config.yaml
num_hidden_layers: 8
hidden_size: 256
num_attention_heads: 2
num_key_value_heads: 1
head_dim: 128
intermediate_size: 256
vocab_size: 5257
hidden_act: "geglu"
norm: "rmsnorm"
norm_place: "peri"
norm_eps: 1e-05
positions: "rope"
rope_theta: 10000.0
rope_fraction: 1.0
qk_norm: false
attn_scale: 0.0884
bias: "none"
tie_word_embeddings: true
parallel_block: true
extras: ["capped logits"]
init: "orth"
init_std_qkv: 0.0233
init_std_o: 0.00583
init_std_up: 0.0233
init_std_down: 0.00583
optimizer: "muon_variant"
learning_rate: 0.00788
lr_mult_o: 1.21
beta1: 0.93
lr_head: 0.00791
max_grad_norm: 1.0
warmup_steps: 200
schedule: "wsd"
decay_fraction: 1.0
decay_shape: "linear"
final_lr_fraction: 0.05
batch_tokens: 32768
max_seq_len: 128
doc_mask: true
train_tokens: 193900000
max_steps: 5918
dataset: "wikipedia_en"
MLP neurons of a small language model. Each row is named by its layer, matrix (gate and up: input weights; down: output weights) and neuron, and shows model dimensions 112-207. Each number is 128 + 32 x the weight over its row's rms, rounded and kept within 0 to 255. Numbers have three digits each. A neuron's up and down rows have the sign that makes its largest values positive.
After each neuron's rows, "fires on" lists the tokens most often at its 100 highest values on Wikipedia text that the model never trained on.

L5.gate195:169157092114083188162128110206118162127125101137123116183165120124152137163099146089165114155113101119091125152191122144127092179134094150157132173138152139116161138126144146153131128096132190113204153125159141156105107101185165124150084111155158124114121106128128198163109136148121086119
L5.up195:098123129118137120130145155098145132099185171105141203122177140132126126078102169142100166045101116137128149079126141056105076113104159127132130148140098147176153161188141070196101127110161142154156144114126125126095152123044114130132098089127190108234142125095092099058138126117088122092
L5.down195:162185087175060151201139190200133075148091105086088130158129128118157227149144097119171097184090090126141144135175135217137186134163119153169161092116174144105124075118114177162150137100120164165148180173176091126109129118176134129140135174103119109081087083176087101147137117105162160153
fires on: " st", " H", " St", "st", " best", "-st"

L5.gate70:104133110086127197115133161183147168141092149149160140068108112180181142107071092142132132096140170153112145123116051113221146121078140082118147151096154185140144084172161097155169081113165092126173187090203115131078100126138110179144097127125084157142148134165086191120156170155188143148
L5.up70:112114088068114181087118190090137106143170121107104103089102105113108155153099144087126158102133135105114213086133129134200098097125063105152204136138131136125143192161156164138089165086173066070092126140066131102118141125092143127091076143157150126129168115171106172167227137079165089111
L5.down70:131134172152158048127160098078106178186147144129135156177161125139173104161119102063120112075160158094151105128121132052105100146136163127138097122091120098114089073143108116120116120152093123107156141135113167165093111081131094122126165124065153090098110144144156113194023141092126122101
fires on: "l", "el", " el", " El", " Carl"

L5.gate107:129108121135141104105155129115157114184129140095138113089156063167148129176106118110077071155087140157193183077126154165159139132143131111134096110129095134170080139082165084080139115150097147125199112095152143131182193157135134160099110089170162101151129076113113116153121115173182158108
L5.up107:130071101069151137107121137134147142190129076094189126096150105116129111114157074097061143148105127152194168119087188179087155085138101110107080140138113168167144119075145145178168143139100188136131137117120160148200168187162164148108112113154123039145097133125115136128058112163114150105
L5.down107:122158141112124194159114142116098122130099152171191113075158151155154191123191122071143067145176134130168113165075154135091121128111059136166069133138145105121156069150159184141133113164115135155103165085147112129183141143147116069145168160121150094129120172160166133156098153109102136075
fires on: " B"

L5.gate34:143084157174101130154116158096141110181098098099122121100128114162201121146188112135112118102089130084107200124104108146099111116154154032137200133140149124155124228082158081145088118120155166149160117167171073150061095095143136132078130125108172093088134103148120115122136149107135161136
L5.up34:096127109139098084121162071142114171142135164114098119077142171144130187115201150158143100144108187051172167065146143100055120114113120125129174098106163115133129155095123107067149096146091147075149097121123119153111133174086153102144109102095123139168138117106162150129136145166122151170
L5.down34:097136143111118100142193112102127139104121098150104140182107120124139175131106147115150120131113069209140112094124144132122147071120088164095114102155086098153127087115128119136114142107144102191149119134095160166113075132120141118126147118180114152138186111106148117113118155143100109127
fires on: " Cl", "Ch", "vent", "0", " Ant"

L5.gate99:117156164094151133031175158158154126074133094162150145145130131171140159100117189155144186133164122097110111123151161134083134139119102105101158160130140092112119166184126103169166145094153058070141160129097139143173134166144110139118095125159098129110101158113078195134135123174115110108
L5.up99:090136092093154146102112145141141096079118124177145107058086081124125154126148155094127107061102085112133081125112121137173108198118052133155143091178133166083112094110136097088094161100155191122082117094116123129156163130134129083129090136053166184131182155095091141075176038178168104140
L5.down99:134161170166071170162174126154152101101129086114109163130083163175106113199094107121165080122123084183131181144116129117136186146179117122166099147096070122124133174142125124139132134107091113170153128140121169148115070102113157114142151107133084113173114033136171166132093190150133129169
fires on: " K", "K", "pl"

L5.gate87:117106089131150114107128158087156155146117086057167117136165096154167116119124188112150104168188138124101102155142105108151076131147147113116149092080146115095142076172171151130148093081130145125136131137148130121112092132166255143144121063116123094151125122151186144120127095198175131131
L5.up87:075179082141102114094123043129151178155180112073172092151146131156092127158107122145107112156123116080147117113112172109170139193073130093147181089135128082117122096109155178136108176173120130142073167126120133140184140103098150104182141112112117065175083136109178159099197111150159106142
L5.down87:162134137084140137141121084123150059123090109111101105175168119152166138100120151094142105141164166058133098131136097113096186076130139185146185131135124127119127123074134154164089158212137163169134137170122172168158142124130079082093166188168126091125110108159125130150151093139171148209
fires on: "r", " Dr", " rece", " dr", ":"

L5.gate94:133121146120169118170153180123111102099102132145168082147122093074122111109092176149167063111117112102144077157186132104106198158131115101112160104160124112127063088142162093126114101091103042156154093189129053135143118153125164151163076077122133111135157109151105140132082101121086110122
L5.up94:134154177172074068080171124147135095104065061121127167123143148088158110134132078141109104175131116126080087107160106151157080132095091141135188126135102126166090090095102102156152113123105113110084126141141114078144110121112113106120102174134110181126185132154146120206191181144150158164
L5.down94:110099169059151099106129213138110164126130131135203135122141127086136147108094091102152138078086168122169098203129142131124159103092118073058176129172096066114118129075137115126087106133105107142102105179097073153129136124119129132092055127141093166125131147116057151124086141139042133133
fires on: " d", " le", "ur", " be", " h"

L5.gate222:108117121079142159087190122132121132123112164171086166111182152113124123126154149100126100191087143103136111093098090053173127171128138166153092102138114085105107068084149148047120157173151134161122170109112164141064141109174133097106129117180119187124102106132128145114139141138112120190
L5.up222:120157139123140151130160115103157143079154113139136142086148162098123114114128122101111183141068107169167081056124156118152098121098137197167077117114153125038128159142162149080105080161130179212120126089188164150130065158110127112072154149147155145158120108125171109158110151092094142153
L5.down222:148099140087082116111066138121145164107096162130133093143114183117108116166150105160120131069192158134083120199176113156136131127128069110054150135066184178178153188074118128129136126112106112032182122140096104112101104089149129154145134114098097144155164167166090111130156135093196136126
fires on: " born", "orn", "ell", "ich", "ook", " Hill"